Weights of a small transformer language model.
Size: width 160, 4 heads of 64 (1 for keys and values), 4.56M parameters.
Training: a variant of Adam for these matrices, 259M tokens, 7905 steps.
MLP neurons of a small language model. Each row is named by its layer, matrix (up: input weights) and neuron, and shows model dimensions 16-111. Each number is 500 + 40 x the weight over its row's rms, rounded and kept within 0 to 999. Numbers have three digits each.
Before each neuron's rows, "fires on" lists the tokens most often at its 100 highest values on Wikipedia text that the model never trained on.

fires on: " state", " education", " security", " government", " control", " law"
L2.up224:550523477495512533487489520416523502510544577537498583519528505490575444398479517421484525519541525505537483432480469458581477501519466446560470459390464473515484538513510538530482496452463471475521499459520492538580586459502502432511459479503500411468566478495494484517503388476523477560

fires on: " the", " at", "'s", "'", "."
L3.up79:529490452421494516426487498482391479491488481534521502459426542458529494502558477561554538581451507435525492614553506521455486489521471488513521559501470503526515485466482484513501536445534497461496549546509490488591409519457491543530512496512498433488484566528586517447494541530471473478

fires on: " I", " We", " Can", " Don", " Y", " Sh"
L3.up129:471527459463483555495479526417527468440489567516457456491496517399543513509496479465583564432515523451520428484471483544556484512520513459552481594531460487527477565542499429510488488555544491459461482495526511551503519520523481510503462481534531523512486484558518470508526573556459477498

fires on: ",", " if"
L2.up275:530451478519485473483495515449519434464517468480458503447466521510565460478482476476569497499420501596505456509539482508474493528555489597453557531472506521512488479478541477582472557505560544444517515518554316536504470538482471496467474526581524446479486534496525477433468569584532489507

fires on: " and", " &", " Van"
L2.up228:536487493430451530500511475512559415496530450525447512472489486468419473520472482447485573592520539460533486471500484486460496504493461587489513589590527478532480556516508513517578551531486542478483513592486437476502472569502516536536479543523492562469506489557439494455451537503452437496

fires on: ",", "A"
L2.up95:476456520515503464460500501436524495451464515554469486440506549473499435494494538461547456515419502488470499513560516499467507479537406496524479529438506507501455531473533401535511507456520519557532487481546398524534511524504499511504482484552605443519433564549497546469392445552522434514

fires on: " they", " there", " households", " we", " men", "%"
L2.up315:544479474490442477511510489455505462513454522499507491536513510522518523453567479460549537613485527544470470503576503508503508545571412530558502489511491468504537585481590446516509516503484475474486473445478406516456433485554484488506440497466533534522493432522468522562452464464577453532

fires on: " was", " were", " R", " L", " Tr"
L2.up259:573548418419473490510527530465437456458489446460559471449445510479483431515497476536516497554435558512585485493522497506432511524465536525557524525483472480555400509467548600536460517489539517468497480556573423505503511503511507449407491542547550552533485518579502534538540477486455517501

fires on: ".", " |", "|"
L2.up67:498485468479471509510503502522495490491486487564515452501490504493528464509470435493560586510473507470489520557541488436406506494498444479508534516500485524535400531498520598536500496502518516410489523537450488475569468453536485537469500511501549495513500539511576492513433513550455511482

fires on: ","
L2.up135:511540500462448530450474486512438494465449476482455501536510509488544516510538467442513529471498552482525475443426499503450493504495491497567491524531468470532533444543529529479494564472556448460479526523442554500560458521539504504435478500551569517531483503581481462547492500527463428483

fires on: " |", "ie"
L3.up50:551570433527451504507475545417472480476464532503537582537493556436530509488472453424478534510506473545490473478491455536511472499526467489524558508577527456526423524476516509548542586483484487504525560482512503470549483504501472490455439487540460556500442494509560530490503485371480478510

fires on: ","
L3.up183:505548529481439496482508404527505477503505486520460474556542525484434505518524487486499531488500523455517546503482475541530440493498468485467524537535499447516559450605509541482516524432549562487484493497440517460475454488498474488539484477517554491587562449478479536558478488531525465515

fires on: ","
L3.up245:514488525448487549457452533485498451477504491494494497483476574429496511516530461484554477539435476555460480532545457511415554495523514500518515522484467530544419512413538484565468513548555441476536568492504481506558495521573470459492468500558529441388502597497559499502476502560516522488

fires on: " that", " name", " of", " the"
L3.up194:462479556459486472456489516479544479535525533382471514458477530499508467487447499576519486552466496577486521491429482544520437563500524505449543477468475449544510470518553431531500476489544458480516506503535426507589593453527488542467513472528490439499475481521522482541471500559417499489

fires on: ",", " there", "There", " However"
L3.up41:499478489502495590555525499500485539478462578482470459480466478533550555464468488409450521496461469484473521550504482556528467499491473434567484535490409552501491476525507477455490438607533434471500576437459449530549536538496505553566442487550571510479476564511519448479410504491544480497

fires on: ".", ";", " |", "W", " W"
L3.up25:411578459576454463523489473498474465452487475475505524527499549447451526564469477383562575455519488470522434553471524536508500472534455403525507492536496414519470471534498515513526463476524550509546480449579483464487576492543497424484473453532509542543463484577511514484453571529520458512

fires on: " and", " or", " had", " Top", " who", "%"
L3.up275:497553460480475505492464466482512478500472514540482487502602481461487448502517506526535591490544533497503501472595454523558495523495411539525493447533488449549480527509538490485442533564451515433539450517527424497525552474550521450558491488517495607542552488472429517535503565440409447520

fires on: " |"
L2.up146:570505468529462478441485515490489542496463493464496566527430539513548494498469448471527496515464479561533492540491388524528475481515464462537543465533520493499405537507509504526530614531437418511513609438476514504570516519505464488418476515548399532528480426531493514569481507453503416509

fires on: " ins", " inc", " =", " o", " described", " im"
L2.up91:548431520473467506486497498516546472492480420543406539475514470560471485491519507521429588523527525501477515477531520479480474509533486563460493527500515499522504509515466455494515582484521540450511518505413548455482480579548462514478505550514514546481452467503493482383471536474419442494

fires on: ",", "ed"
L3.up46:511533493500454531492489517533452516450459498537429500510509511532474485486426466495413564481480520507501557507565521479486472507484464482543498528500467444498430440525553563489520541504428469563517455509556492544585502538464474473481491533524536456415521530484473383467382466474575432494

fires on: "–", " un", "l", " de", " or", " del"
L2.up28:496445530530493569465509499442470473461518512403421486508568504449606447479552444536551524561457538493529461477524477492527485544462566503449497529469504461489424509480558464405521480524479533433531476448524472528521448521521482503536513503528581484449544511585490533477373471486485498497

fires on: ",", ";"
L3.up283:556585533426454538519479437521475434496500487507472487542499513489466500505514466432454516534512547453468487481456463476498463507465492467468504546520517501554572435540551490476519546384513448417503525535453457523541473495459473509497485518523519587579479431638503530523504517460485487505

fires on: " there", " up", " There", " result", " out", " also"
L3.up237:544506542514485557497444507472504553486431447445483475594456551469519513480494483586540562455486520533528513548533392497525435533496474547485546552500420475490466596576572504481566453511459489533505505481452498462566510470523450515540475480509472422569435497469536528449457520515450429499

fires on: ",", ":", "),", "):", " career"
L2.up101:481508477442502443464503474482605546460495438504596476502462545445534484540488509527526510543496484468540537475480508485504484448536437635460587516496551401545589515541485471508482489427566515464523533504503473465526500538527493469463475512538538462518427553497497526502512482543536475480

fires on: " d", " D"
L2.up36:424431530507490462469525503476429441497478536519418576533512465480541529458493451455489503497444479514506587451534475436421528549531491515429507559552522509503479560524495474568538553535485510456550499449468520496478469456497500507534438536558463465504496459546483549363504419512538514545

fires on: "."
L3.up190:481473452554440487604517465488516493473445516504432519570489549577431547491455464493516514457500505548546554525489513602528523501512501421565557494538442461494489523499512504504427486583432530512515482456532509511515505504511432501449499567487599511531537489527457540523434554510553508514

fires on: "ers", "ons", "ans", "les", "iers", "enses"
L2.up245:525417525524429531535465491468614446483505481557499478585453530459496509524522447467512541514455494560498521493550481467493495473516417527506520460604479520482482545493528470468491468500520421467454487512498432499505512439466493510532479556534552534544398462500520452461463501450542449540

fires on: ",", " |"
L3.up149:506455507477504503446465468384492494485482449445501496477451591455482462522488490453514543543447502541465445488518511545443517480604466564449563524537512494535551528477520437543501510522551556456512492519521482476486456479485486509492464505520575448462464587550557482465493548585501456487

fires on: ",", " .", ")"
L2.up89:521554523502446486436478482465423459471498473501480514551477481438470495518577487487456488386503519491508477521511418509526506472527421524469576517462553484538533524517525492595530537466508432455527490439496459472545556456497504512493485468583515520391481471472511514463521518514579457519

fires on: " Ad", " in", " per", " inc", " inter", " c"
L2.up273:440496517459524487528458493509539525516541434571558500550556524558475498490553527509447546449445513456522478500514461530480464504525550510435539578476492511531506432475386443526475501467509541476546532488471465447505552487465520462540482505510504532509536502508443572452507484502448544499

fires on: " of", " and", " the", ".", "ed"
L2.up70:397429516544525511521454507519469563502513540465464503489547498523469511424428540538484551542519542493453520494517498494509450524508515429501538538474463456489503445502527450449520534526495528549521462517567521531574539570571512470552459485480594463477489569508545498411491426493494468500

fires on: " of", " as", " |", " for"
L3.up233:539513480474474482452482428483521579518480534536512526531513503505463476494486505476437528467546482486456486497476469482572504484544508468414537488494469484528508498518474482442496570550477563478478487464482495427575447537446462500498464503466472530556442452509478495556527542536478488491

fires on: " was", ")", " a", " w"
L2.up60:545533468552506506481537554540395538458420491524532488460435527478517438463476485470520460582433512561528485503578494523523473484492449511468499466493478505487496458503522511439513484511456496512568458481569558516606506433545515413502466463588462447496507438496552522479500426552501536541

fires on: " |", "N", "°", "W", "56", "3"
L3.up109:493496480512519516478550596489419429441407517409481598505569506482511535520558468516487405539455514493507491500487472496510452450491516579467460498522499449527417447441498438511494564548541431524521537486497479491427568493573470449469480465531511563488453494487550566458460493475561527545

fires on: " and", ";", " were", " or"
L2.up230:551548522487486478514428492453459485460488555495530472514390530453466505485587531454504455561478543522537469475561392512529473530531503550533546528542517492511457514494529537434498544487433461501505504495510450505527524492517529477552496546544485501446496430628471488511542469487406486488

fires on: " of", " area"
L3.up154:524509520476461491416465535474472520486472422521508466527468504486512469486487480455525515603537494557443579571533441553526487502483448518535523480460443476540441488499540486541445537463545531528487508538457512530543543436596478564450447457468521446465508496540463511534493496522422466498

fires on: " On", " In", "t", " We", " Be", " At"
L3.up208:440509458452506585488530501466503523462399529429472480577526574493487455511457482503514498552480558531493503556445512519472401533506508455463458507558517493510530485432522526418510469559467468537487485456483489456510534494528542525479509466477515517467515531561479539455485560560398506504

fires on: ",", "=", " April", " November", " March", " September"
L2.up193:463481529508512518480469545497465454478497419441488487478463498469547532489553472436569495541525487540460492559545510462457486460583440508455463554458501494545500501521572488496476499545535524588517479489551489487432481471524493508484458469588601456522443518522518505422422468584508461492

fires on: " of", "av", "ur", "ar", "ir"
L2.up286:531470472494519496459479502427563524504494389540541488535547535455579453506517472441491558494517522457440554490523503537564487416546525500516518480487490434487529481474519482498536516401495523501501508523488492516518582445511444504461528489448587419470467535566493456547511426477485451515

fires on: ",", " such", " rather", " and", " especially", " known"
L3.up189:504520455563451495500486482466422472492470481556383561520529582470450503431522471528419484515456512484453532508455492523515502472476500464523468483539472507508413477550559561495499517525523444549491525490439490526493479542486457528520492568513514518587559511508441455513503498529503418490

fires on: "-", " /", "\n"
L3.up87:471511498453516563518469487520557523484403567539547486575565420447451425502488477541420504511455532469553487492504506473481515492505470574484478480481510417543508457492405456489564485457500481486509478540489518444497508395473491437522465484506605448463481461526451534537500545432487547526

fires on: "ens", "ats", "ations", "em", "um", "ors"
L2.up199:502504570523476480518479535497457476491535580587485486496523462542521521486448469454538521576513495475430493581557457466420521494535443548421551580500478542484487509479492441544520477507535574466509507514517471510574453469498493549497446510527575463447484501469557501447468490530555483506

fires on: ":", "″", " D", "′", "[", ","
L3.up141:471465560487497441508463471554497480503480456520380507544486458584472531528533514486470463452436497487499520498501424511522487538575514515469512566528459517503486491540462422523473491475504504538514512528461483466539598492556465508531517531524549511510427481465517544379537573557486496500

fires on: ","
L3.up265:528494479434480557495490517516511418533495454467458491563493505569572521460535433513463550504426486541490483576518507445533526534512489483511499533394513496506495498495512522478511577492497501484506566454439480559610481514543487511562459557502476451465568501495546469524419523485543477482

fires on: " h", " f", " Ass", " dis", " acc", " def"
L3.up106:459465434509494491480482490548488487476452519460476530498555426501529409475523492495561525484514563508595423471447464570426424446479553513486514510460499461520450444479472515507572494492570489484515547487484461519508532460470503454458537424549522539509565450557503527514450486421415501534

fires on: "i", "o", " by", "u", "ed"
L3.up105:547486499498441513432512520535511530497449470442452504543535536464496455456400459488501441494493503554503492525507528470470500511482537519513477581518503450483482482533576564468606529516420468483470489496461530552517575503477462493437470532454457452560519503512477472531502452414461474524